python train.py --intermediate_size=1280 --parallel_block=false --learning_rate=0.00147 --beta1=0.95
MLP neurons of a small language model. Each row is named by its layer, matrix (down: output weights) and neuron, and shows model dimensions 160-287. Each number is 128 + 32 x the weight over its row's rms, rounded and kept within 0 to 255. Numbers have three digits each. A neuron's up and down rows have the sign that makes its largest values positive.
A block is one neuron, or neurons of one layer that tend to fire together. After each block is what it responds to, as a language model described it from the Wikipedia text at the highest values.

L15.down208:129091106107152145106171084111117167113145116138124132147131132088156156148157103149087193137182046118112105102053165129198113123157111144145158116178151121111117120132108145100074150104180143092048111136080094158129146096092175105090100134039145079064140152114165092105087114113124129126166153152102125110101122118155079118067100151145163121172132097092139130142084145142152161102164
L15.down843:114125193160153094109095172147076136212071075099179162172116102107113123074110128072119138121136147122109079147133185086105089138128075100137194194140116129189141135129141137120136169144154133138117128128125140176137104156141129154082197177162139149133168084129063142119133158141115122157122115120160129072084091140089127154166138110168116108117156096170125191129119147090181095125166
Short word-internal pieces in the middle of split words, especially "ab"/"b" in -ability/-ably words (Sustain-ab-ility, inexplic-ab-ly), also newsp-ap-er, Lif-eb-oat.

L15.down606:090113116170111156142181136178130146090157166090099130098154100074130126084098124125097101152017171132166140231199132052085106124171118138156146176089134138098097115131150159090121100112101110149139114126150057173116096174164151124078120085131146123144139161082107154142114144092192085129149178106097118150174153181128120108125132051093135142161100135158142162127110166142026145099101
L15.down1262:127133114095053121174183161166113149144167152110095110134122128117049164159139074137083133168075120149173100178121127096170093151107148134137088176130113083154102078152166119133102071167145075102114032160142167142132166116087203160172109086152143105086102147077176153099161131154154132097126135139119133127127143153138096138136144075105073113125169121157119161054100159156065168151138
Final subword piece completing a split word, mostly adverb endings like -ally, -ously, -ily (typic-ally, us-ually, seri-ously), also or and word completions.

L15.down21:127113131131147156185096148170088114162118139149165147093156133113157102090102124153168103180128121100191148143115105120097142155056160151169060076155139090160094103100072141134120096168141097135152135117148110110157127145108122096112150126147118157081127094107144132223058110155083105164145148132153182145133137142186117167126057177066099101137157123135153060145113085152136162101185
L15.down292:085131065139123146152134121123126144071131117146197149137191096071088123158083087097097109136101147122146169143085176130135116167176164154160162059164113064127073147160129104123149117179103144083142125111113107173125151132109153149118099129080140145086124127148142152155052093087138135088113096127199102156159151138120113097158120137188084098106123147124118142108101138152161103149079
Middle syllable pieces inside split words, mostly romanized Japanese or other foreign names (Koy-om-i, Kas-um-i, Niz-am-i, Nai-ro-bi), plus occasional verb suffixes such as -es and -ed.

L23.down201:136165101140089124169085115192154113112107122150144112113150138069090095140133165134117136121109132126112120102158124150167159122170048146153070132153167167082133165089097149072104147113131073146068072131114147086105142145119136060107043100131141158137111127146163195133144126109123124137074130097102120127155189148158128095122161147109075107150182187141120101105135122142106050114126
L23.down290:136143102164126167115103103159085083070142108106132114115111107155139122095147112102129159125209138219149118131094137107125140132150227132157140096079105114145180087129176141131086083076093169142086095094186162126099127162159102145111118119094143172208097162140121139102123151124162141090161111109171158221098158124104124150100124081132154138210200131094159126091146078118129161086124
L23.down506:116121139113102101140125054118150144183095143148146151145132103127133098131131170094073150152109150060094142249160093140189099162142184147171112058181110124191186094162130101135096107134137074111093147105120171127163063130092137169145178104130154154102120116124119138215204080092165127163116099173157108139134155139168136121082122129100142119119164146112151147166090057134145111121076
L23.down775:105053140155125123151119108107132104056157140189163077125119130111123159121071102133117153145162145070156110124128128117077093138156157068196098106137149133154132132126117156151106108148105149062088109148103148104120133094124161165099085143149117153126131141098105117072120182054133116174155120098170098058171108107129119089141171116177149123154123166128162072151089134119109124093103
L23.down997:130136134160117085092119146138088135065064128109140131135122103095130124162146200102121093120195135058133127097061180159123121140136084157135129156092108146150116124122174145162069079122157135081128099155119155111190142082128120089101180134107100146137136134131135136118151111104130113122113084127106113085105107119109095092131196170141117040127050101137103152206107060176126154122144
L23.down1081:066087159113102154171112147057110131092132118062161137108141151128165156155114189148143156135157111155082090112132113146119141086175102101145134117156106106163106144122111139119126106082101141096139100106136098147103139158133147142147057176136131115058161100157167120153110116153118161112080103098119125192160121145100138102087099143113083109147155097066113160144116121158189124127161
L23.down1160:097116130156184106092106160151150123135086072103123143073162099176092208116135188104111105164125103151114092100188102119117106105157100099130123120167148210110141118118168126094105142142111156184136122119071103113168093109076164098148131119146147152133135170171140156195135098118106124146113158154088137187156155124129121059164118096164100151095106117068142138150077107179116132024125
L23.down1211:161149117102141078135076122141122104133123117190107124109154107099133083099126181194133131195105125116123187143135086129116142069175126110169097115125116172155189126155160115095173230101121165128109171149091131149118104135116153182120121125172118151108158111133153175122144093136221182162120158164116135078121100135133155134144138148086211137128170117145087087102149095154200106135178
Final token of a year or ordinal used as a modifier before a noun, mostly in music, film and TV text, e.g. "his 1987 album", "35th anniversary".

L15.down650:135099128143198230165129121134108108082125136136101157190127157172076179084131129191110104135123147173130160169105097140166144090096164115122129168110129125030147163155125127102138130177134160207100125083159126101187126181105176136152112114147115129152140152130162124120159126130106138139172108105127134158108031191153079097202073069158102123123151125110137148135129158123180145189167
L15.down1113:129084136163145160118135139139125134139103134086113114138086120105102097161147125117128111168103119136088183154129165128173150036132092113136150147167147086128114153139116145141071123118121124109122076104098133170170124162066112173176134134155158089137141165110144142110090111088180134107098132140163148143162111130081168115136157191125044152101120144164193174159174168173117142129157
Single-letter first pieces of lowercase words split by the tokenizer, mostly m and f, as in m|urder, m|ust, f|ailed, f|ood, m|aking.

L15.down1071:130117131146126180101162135149155151124079167161108104170066141174077151104192104075144141138143060122105183110151106118119126199079113096187134205063123153147154173172148138098158168145121137172073192109092123129077122129194083082131150080159130130171129154148087128100134140160152087122179142114064127198171116119119130090133141144169039118119108104110129131119142068148124140064125
L15.down1179:105125124120112167108142061162147177056107168130120167087160170126139100079106172152101159113107124048102146222107080108135115085146153163075118092104158143136152143173145094113155176113130140146140133139119127088139145132139150155119129086100144158125137095135103136129158132123122139097154162102139143101139118182131058088149071124167152149166139120125078231100081150093093156066156
Dashes and commas right after a year in sports seasons or career spans, such as 2020–21 and 2003, 2007, plus a few mid-word fragments.

L15.down833:093114129136096147142160146170109158110075113118093120123071114096123149110088157164161061098117192123103181105174199161156166081075175165128121193142171107137124106093109123179155115163125133075064133157153102149140137126088158154176069113143165082079141158115117156135096126154086153161067103142157171117165097133100144100148146149034137129098159120132095176138128182138091124102094
L15.down1269:135116150150160136083106150145142087148102100111099115087142091110079127102093080200098154100081154169137148126090184121214151131132207116106117198186106083105191109071176162078098110169129150132083126115164095123147133180105123124125123166175125119123160130139145169112098132144103145165105137112161130127164167163199144165069178126125146084131107152103180124184114130127107172131112
Final sub-word pieces that complete a word split into tokens, strongest on the -is of tennis, also decathl-on, Armour-ed, respirat-ory, T-elevision.

L23.down249:148126099129147138133086077145097114133132107146119132147179100112122109072155088144149111123068125125060171150160149086122174135106144156128166144106078111113059135145150176114204191172143078083112124107159171115086122129129116091092162079197106078138160077133120124121137141171146149047144095157156151132147132143151112099103102108122078084174094175140124158126140003153141088107120
L23.down481:195150095129055159059070126118113122099137132139139147176128128134130079132133132174099118100117098153179106169140163194144119146099089067145083115116072085060154104166137139119133109137124108183111205110103161186129116122083206108177133145118111088119126140169157172130141183142113114107116146164095105098093132170084114175129131098134111120125129107151037079137119132105096125106077
L23.down499:152091110104190120151078156109077107137110128106150137122163176108113173110118111096124140135167139201134114121081151125131178154174123133097134156148070102116088178105113130159096134122095100127105152136118152143107148130150185146110123083195141064108169167118107097147148081185163133098130140166081115105118116140096113106097104158104117150097100109138116047130171127149165080123114
L23.down538:160117084156106099162092191121176104102163121117129146133090121127143140174156089114099086066044148135076170134111107079144100103192084075129063091146159112125074135172170121108122102165130192162142095133149156061186100171058177118150119114148112128094141158101093134094113076114136121135181175105129172184143081152111110144101114166100140141094082108129102127149129129122129107154151
L23.down750:116150121127089111125171096142095153097110130070126121140134139155117126110122099127101118067116160121129152085121046115117107142093137165115106140127133145104157178137120148091124072121153126151139140154122114127120157170161097135129144126104110123131129093100156089116102112095086151146112108173137111191184121150151169109159080211136145164069111072140143114120149134098136146094098
L23.down813:099083145094130124077099096120167156131135133192062098107051123125131163107091131090136139129111076140103182124136125096120141118155142114160111175125097080146113133051114141142156154132067109129147121140147140176130162109151183152048160167106071137120133232097059132114087098151153076085134142182145153099094105141054119165127067163184140111127250111148134169139122112158162119113152
L23.down1037:136144074112164115120129132102123151084150188112135109070167140198115184087112114119120164095098136115132110132120189121077131137018140081144165153043142075136095083103140087128171121131119098137150139173175150138149119141130132083157129151120167156124099118058137141092130147129138143111119164098134145037140107101149124179125099134081181081137132183116150112129100138102143096160125
L23.down1138:121130151144078150138094135101137140113142068112108110145163110159167092167138170103113127047141162106141094112154125103070156167169172124142133181149074120093148160136071166168134105105180141089148131186138143150101191134125081183129098102140108150100109141117139135145144110127149125144104108151135174071114125105134137126090158093164089101101164113197070142102164078133086151101120
Line breaks and colons in Wikipedia infobox lists, just before the next "- " field (Government, Team information, Height); also split word-start pieces such as m in met or mostly and c in corner.

L12.down160:133091131158153144131136093141151201169123210137137074137112141138137132094086127115178163076128126132110099052122105217123148144116166135115138175121146138080081178137093137166148168158200118178188209167118123139139162200148124117151069092124096077153139134165120149119116124086099102119134130119132140117166124178101134105133083123083092132138117165085129211107153140059084112125150
L12.down256:135120140130140143104080138113123166141156200140096121147126134116143115119135101128188073053076103118124134085054138147151156122176152136159107155153151093155088160147060130111134125067153155150057111189136124127156149097183110117135125153083085143136108190128177098093129148133057129149175131130138130113114160110169103085122124164133136127096183123122171159136135136122142114149064
L12.down857:137104126144178142106105085126125119200103116146163090126160129126080109056124135087112153108071127176114089114118085165119104154122125149174140143116168166174134189145169100098101109114151151098105108126083106105116087097129104125083150143128106120169181153126060122128198102101138107038151134088119156146108140111146123137110117182166130101120104137070080137106169116133152120124109
L12.down913:153125088094082121131125054163119135090240121130081167145104127098114128152111148118175127128118106153156111095131132124057199115082096080113155115093090095128090162145050114160148121112132104154131138120099096129103140166112169144148172122130095108080108142142125109106133117126122111074194144158140179119127124109161071177097141075154167144123167143108087112139126097103177143159089
Final word pieces that complete person or occupation nouns, mainly -ist, -er, -or, as in biologist, economist, songwriter, officer, professor.

L23.down134:104172153124098146146125103136111119125146146108139106116187106191181176163167079135050185157168147130150152117070084132174127099106148168074149139153106061091130135073118090149149131175079115116146129150196132130136167163153100153141137124158119094098088166103154183121125150143097161164144135122065093067097121110154140103141129057137136177121098176148087114179127143118109186112131
L23.down289:095081144133135118100111142158118140081122088114129135109118157161123141145130105119095100150135121153084096172110180061106152124115159156108132138137135106164117128087163121153129125133153180200127107080163185078121057097080103110107156133103108146130122189171207159138090129095139089126128146123105193122123099128183081132183141099141143077152166099147104167145159150122082113126134
L23.down615:158096090167170076107120182106140123130138213140157113100075134113099080119117128127102178099146140137122158178114114164090130168175050143137154079152108190126081143120089091129109139155162132141170101159115122142119123182130175126130150192184148139084167090135100135148064096177101114059145099058186156113112154104106169161088106120122143143127178172112099136143132155147160151081189
L23.down722:119157141137114126099138044132156143176085113165153079115113092070152141124142131063122150152135103094080117178148135091212118133158137148130169136131109112144131127120120120115151131088170155141109091146106052120202106110111175109098147114095124087124148124130136169144144134138137121151102125161106108147151105170166118100165190059128160129126165175124120096091181127119110194085117
L23.down733:106141144146109126093116160052143128150119095108137115166164096131128091126050112076067136099152147121134116110041164177077178150120114178094114119101126152115134147124117098107128089110077127137123169097144127108204076079163076176153169147118125185086047147133126150124164101129110142133073156069086132135171115094108125084147123154188154104142156147109128160125152154157116105162169
L23.down854:138133110134175116121128166146125110114076165119069115143120138078147146123157120131100155145182112155103176143126113133156143123201170190098157156134123130095148183127141112182121101107123153130138104155092087166101088139104126226182124199146123182164144164113100164105171171097150170137109106155158155169125161113143176128180117170119127110122051125149108164123155130152171134083172
L23.down1213:087129097125128178116146131124127108152136102082130134142133143144148094166066142111108096154126133128122141140137130128191144134120102139154131123103159151082118067132162124179164109111142100168062140141097111148120209131158135087181161160111117141147111151104082125169107166129102127131157095136138048078133166153130162139100112073133126113148153154162136129133104139105129147106163
L23.down1216:148119183079122120097129146132106120100136187093165085104102057124128096169127146107127114102167083127108117111138140078113114132137191147210099179135103112145125091133154161120128105120116069073130076093122100160154172134117158112153132105092140135092098106208118102105178088072116132184127137173135080104123144127156117088168148096181165125131106135162141143105171131152151104163087
Last token or word piece of a sentence's subject, just before its main verb, often after a date phrase, e.g. authorities, forces, Tyler.

L12.down767:116120139118074119114101094089192088109102153188064137119155147071133120202109134102117161118081131139086140166148117133075106191116117115112108094121113162126192114138151123101120112096149182135127161160142102164101116182144137125059150095101137087089093131139060106094151147123125097127181111165184070155104145151102104187126127151140126145124237080122113093121130162110106140114165
L12.down864:143120085148131147139133126099073162106156136078129121124073124167113142103147139159152170157135112118147148161153135132116144168179106154139180095116153076188177091171094146147083082203148103203162147130122150076169120128152164193212116140129057151142147087132089137137123095134120136167123110151106158149118135127065057077187157192104176133151088163170091139112107157119155064111139
L12.down1047:104147113179132127123148125151134166079109139074109151099135123189110112189161137155109074119159098102094101097137051177114124138161167108059099063176131124183176097143114132146134148142162116151121118125086155102217134099130095128119061127184110169181119116174133120100148145137122150157132115119118119144083166196113156095148090114130151125132133168087099121068058123160106093088117
L12.down1231:117111110110126115102078117151109174109104135175162119119174145137155127143140116161121164111082153183146093130049099127158067210155075127121123127117102122113211059167080146154096085145096144135113152133099160152106108130149112168130120157128063135164116139172104147051179140126207131163096145082149116161159074151119151177108224141103096131137126174147154200104118175111087130059080
Numbers in biographies, sports reports and tables: the last digit of a count, date day or year, e.g. scored 21 goals, on 13 July, 1920.

L23.down298:180151169149122135155208132146135195140176157183119181098115084106097121131166022172110105113112124119147127148128141102118113103132081122134062097154091137115085140147122117180178130107116158136102112144087110074162111166188179088132120130187127135124169133098087125086143159108124141176117173104118131128155180144118109139113129084124136155134104135078169115142171095136158106055100
L23.down304:142090156213168177142143119129162097098158136128124113120144162152113143170145161163175172134141118124140118127108102131156104139162124068102144138132200086109114162136061057074139077173116147154122118154134131097136100152166149132097150131170077162149114120130117151122126097145134122121143152076137114164121175081067115093165186089174141116152120150122125166112209137149167198095154
L23.down341:155118082104095148087112097169157164146112137106117138145102070153157163118113077079118127124095097116149089123184165142122122127133162150137162157182107133177172148144119142131187143098154127143106123146104116121113115136114169125132132136119082082119132193126188109085139091084165099124090095063128090127161151078118082170138162100185093125183159134135162122168154128082104140093078
L23.down408:076131170172118120124145151143130124119147128086173149139108068117130077119095132109106106160099110116128126147155146129047149086116108110126166131090136124112139091079173129151106089124174192086086167101111130126159142098160093119146091115101120119112134062221126111125102178108169126144065151097149101155130122112170120124122199180136108112121142139164103141132133094152113163127097
L23.down448:136158165080118173100133158135133191142120151162132103127157119145132124179118144112157154072140091183087111147062132133156105170133125129142072126215140114147113152114112055163139051174152107097181130089159121113161087099112172153118128095085150050144160128110116092041170066135200123094187069113127121131078100097110109111124086105106098152134151136177082075151144098089118091089100
L23.down483:086154110083100125127072155120125091162130109208133114055122126093104178110153173110150187145076112129124151147117089128153178185100153129088070170155135129145113154058087175094105103129178143110152087116166141099148175131134094181106112123104117145112175145106148128093135137126192133104142132094104159077123131161169125137099118170132169085159166208123119059120124050177101106089151
L23.down780:140060119150128100172089115130123079070111106134144100180115098060116107080172149137095166118085129098117109134198138146093148120081087159111104119095150078111143132097135094082201149165137081110149110106141099162089127118115135115086112109163155169138140166161190155148102121142152146105167135130101089155160091111173119154143153170147134153121160050151071120151115150164165054090085
L23.down1236:177180190118136142109113077071134122143097178106157164102143132083087085146128143159108095170171146148114099167154112071126083154168155098102192136108159139078103153129117137117107106062157157098086122139100162083131186111178153121136110163134061099137100173120110154138052108220143114078122146193132090123162134091142188110130136178129168151130085141139109187116147115140223095096140
En dashes and leading year digits in year or season ranges such as 2019–20, 1999–2000 and 1988–89, plus some mid-word stems like govern, offic.

L23.down27:122053165127129124142101185088119132105097124164089175127166176138100139127099096133113129116134194118050142119174130117106125102085172134111162170136171128070130125132115197138108143158171142165167087203106142095213132140099148187097114118165121097066087144139175093111124063110153153095099092094112179079136125133141125087080150167171113121064207136125122141111157092161097136210110
L23.down103:115125130121074187123149142069142098155108186079114129165075160161106133164120235141165177134181125066146135169113093073188148122089109119095160140120133136129175187123160127139114109125125150144131126078164188078112104092115161107133085149085110124103098158100148132066139104103091136139136160115080115106106148098124169143163081161085110154047162121175185151203126092133130198097120
L23.down410:114153071174161171094102106125146108107129129115148126094132122157114083113102110149176170179133136157144147199141133116178125163134126122134083091181103146160135156180153102151140132132071165139175193142111158129068113144118082109133212103148145097142112117081100121056124113130107100193100113132113128113086089081118130178114146182163077102141146146097161144122074156155164137148132
L23.down639:178118146111083139112165096174127141173114121134146163091138153113140159074097066117141109141156128121159123115081161173131127123107126138136118186167201115138168147094085104114115181149103093150115167185159107109126110096137137111061143145071139070161103116093105120162140154117141106210099138163107166098133124084150090144193078163129110128100114108127124126132135150143155150177119
L23.down723:119164100119091087112092094128139128105072102108152158088148105145130114114122123103139120103125191205162142083133113129128097057155154136137102085128183087087082140129088146136102167156135153135120071108095113165106193115103167097153104141124161077165104077118158115096076111150167059126140153091148124133148147166151139111162127120167169140112105140198118113131110128126136093185095
L23.down751:145153149082129175109161145080119145115163110125133108198093159141147115142194120103136151169150098113074070161106194136103117119155145110156139041146081139124162158131129181133121154118097151126154093107115152121168053143183198147086177108142119141114121141175092156103109141102139089118132086094118165100106096130118150163142161159193167127099144123140145090135105134046130099132129
L23.down785:128125173115114096126180115150102126134149149136149121084136115148111169172094006085134153146146136096183091139126100154151137126135134116137255121117139114122087150144084160103135144117160095124163136148157109102136088110144139093147145145148084155092112156069116114143165111103087151100115137139159110106134179137163129067120100114082135113164074137164049136086151117141117070147132
L23.down1012:156128137090086123127135120132094156185055132075110111183119159167074178158142123095088190135148165190133142077177113086100063084112096094173107153080191101118143130130160170144158164141126155082150145081139119109150091148129144156079130114136099091199084178149150151080129149111147107135135076128102171181138114101129114122105105116124117163158105105139143078079185100111128186166140
First word-piece fragments of multi-token words, mainly "col"/"Col" starting colour, colonial, college, colleague, Columbus; also inc-, fav-, cl-.

L23.down430:137127167106104145121134110121109102117148165135163121139121102138169171137164133144132072084090094116152101152124089113227116164144137110079163143165098092123101152135160097091182115138127154110133180074118090197155147130095178168086175077147118085146121150121144075123111083102083145093075145112084124091096138081102196191124172130127112120146107114173114125106138132087135129156107
L23.down550:121119122129124077150160116119210081062165067103144103149124116134149102149122156111136165120167051098138148132109205117111105131095166161147121176139107174119073119138097148096144091111081111140103131147139093129137141121072130150152104079091108116091113167142068120168105089155126140143091134174120180112099173158142108149093134078111181101127178177166153109141133109149109115128133
L23.down613:135104164185117162145163101124096121109166132101186098135085110184159129139146138117186125119070069098103119111143112156155092122083169147109059125179147113125094126139115078073144127128190146096118101111096148094169094093141075132166132085141171140092140135060139129132188199129132117115056114109134134075149175147152142167140089167102085148126182137128153152119133105098117089129103
L23.down676:079089172126105151199160096106177132160153136113135189105063209150125169151151139125156090148161126116112067080102149124089110137175093124128139159132076094139176114135119126125162129172089116161121137134113168106124125136093134115148098115117144158134116110169107140163143157101125134076112110141115056151138163135076152153170074176157095159150173091128118133124144110113099103190144
L23.down692:149061142135099149139108047117122098128139135142161096122145066118120153114168116114133129154194142098138167148171105138163158191124164115179095089212140128107131076128143068124105195081135178178074096075155169092111113129150091140174115098113166108111128129138132143109196085118128152148123167142141151171161143124113098127140127151149076180130164058104096123109096089155134113139121
L23.down1028:114094064186133124127066100109158101064153106149113133130102087088129127143125087100168109115160153135165091113145153196121160144121133125195141117159057124084130088125057117134124110131166126145092139075106123104096150173163095173116138102100091066165127099129111116206162093145112094156181147178115178160102159169061058157134161170117086112153113116103105131150152120121077095105086
L23.down1029:125095104110136149131109142178125129185122157138142094184148072118180193130119072097119177109132099151120172170175132159121119101117109146099129163125118160185066086110120106217129176123150120091160141143088130117158206108122143138145149103133132069147192141117085061129120164108127044125138110140070110169181073136085135140193118050104127113227123155110128170079105136109169094182063
L23.down1080:116089074145181172089154106143130171133163139109129072163143103124116115115149142106153151114159134167105149070128143044160158171166138122113125162153128100130143176063152172097188070196162123097082097139081133135136151133119100087170167158116157092101155151190215108134174170164105143152073132099113195133108136107171139049114120130100124186113108142131123085117149162141193126090048
Column-separator pipes inside table header rows, especially song track listings (Title | Lyrics | Singers), plus mid-word pieces in descriptors like footballer, guitarist.

L12.down3:114130154121119111168064143096185078061118113181111094189110129157118104086105131054177121137134126158128153111148110091095170150073126118134135194144127111166110134150052145171194152101139137165076115177165075141105095153066195123139139120132143143111092181104118125127123117107147133110100111145134135101171142086172077134160062120178129129104129118194132099152148162188119121140150
L12.down64:126115123134092108078103083130117154146162128149093083144187094071121113172132105099076107120065150131053110169114107081108086164095147109134157089129118149123128159185144128144100150102106176135113165069086163101107140055105110144106137125165123121103109106101151170154174147133069120105175048111107116124107091140077146179091097113028171143126144142152086150063143106149096106133112
L12.down627:044125121153093174115084131125112131118119098135139115144096121111144105165143135087080112091085097132110184117123160198059197162143098174110089146084147138114152095161103105178078135095135171171103139158101105126167108154097095130180105138096079167149111148089089169165076162111053139139094085170133134156104076166115129078126166133112098141131156105110139118154124097139140136114092
L12.down849:108125130076129108137152122140190077101164146142118096190080133087143048158120127121147082141125148163103159161161150140112141162117109122087112160152120128106125134140108157156152061044133139105121139144098095063159071175072161119170132116114092140131100165075104130137076114158107100126092063136110150062119108132142105120165152161133104129105096130149113124128158126175194149105081
Closing quotation marks after cited titles or translated glosses ("Maha Yazawin", "favelisation"), plus final pieces of foreign names (Antofagast-a, Herrer-a, Alexand-ra).

L23.down198:164095169065187132105113129107120106149145149114111135120152130127144123147188160169118186188105131143132168114087120187128127162103126172117121153065135087142193134141138094097083187150113072154125118150136124119146110119113045132106162116139147124127101165150150092097105094125183081073134118110095070153130175094155076167152089146113096150111161173148102190135172125059142132091076
L23.down250:091112083151132165157169148097129101131141145031049103131093155132136152174116096144107128168115153150119159107101186158144093145120111167146201167144114086100085127174152151145141092104115139098185118133126123128133104116127181181112121167110090130082128181140139071151110152116199111134166146139202074113199190182079140097091183163164171146164105104149135134146103141114110086100158
L23.down334:137128123106100113145159100129111148124169130160132128136073144125165179131093129111157170125061131162159180178166156104178106102129111113138153125013083143109153101108132149183116073113122216152090150124121112147118139108143095128154151131148149105144172123063124122123066111102128121102148128170131084233116131105126126181132097200099078166101154124078136099131131163095117156106074
L23.down524:132187109098116164158052161085134073092130160112082124114105113121151102102134057159145103186112108172138161097123113154176164144123038118146187084127130152066112146091123080137095139151147101111129128140084132105131090082134128153102080136170080103120123152122094116145133092145108121157054109127075066211131098148176155114102121189115177125069181165156150116118137115106106148089125
L23.down689:134147163097116191151137110111128094139155124062132085123166116132177188171160169168109176124143078105130138115084148129137154033095078148129091198107105161177163151126146130171092095095151108130189133098114154103127091106132179121140152148097132121165149097067101131120100083154140086085185105144067162152148112073154101173166130062130149132128146094108064143083139153104100115219135
L23.down703:131125111122166153112152137118101190105153174180148115077129146128143117121117093114067105145093195095157079135096141074171203127130144146154075102092107163082143095127108184148179136145066160134115092158147124141152180176094121148144075152164194164158160155125121153091103140120078109108192163094133111142142127128113099176110065142144108204116103236061095087039149146152091162129142
L23.down833:128117141113137134084123104158065072134089163152082116120159159087115135152115132098178114093187133069084131135173172164106108093154125135080204072082110143099093113124128132198151139120137120102118158076154105124063151109175134143125104104096142067173177159138149130143168089143104171101126104206174136118094065163116121138120130163123144133091167173145203112140152155137110114120123
L23.down1108:120137066193135176126076181116134137181124150101138111129068134166129111140103110106135118149135147154107092192125116131163180088100105061119203111147107098158168174158132149102179097100130131125213135148160142163116108102063171144150096088126131139174092143134127109132086148113136121067111161162135166114102181138185101167113138140143075155147137097118087170136094124094098157184181
Word-piece tokens inside proper names, mostly romanized Japanese names and places, such as Yasu-h-iro, Shira-ish-i, Tok-y-o, also Niet-z-sche.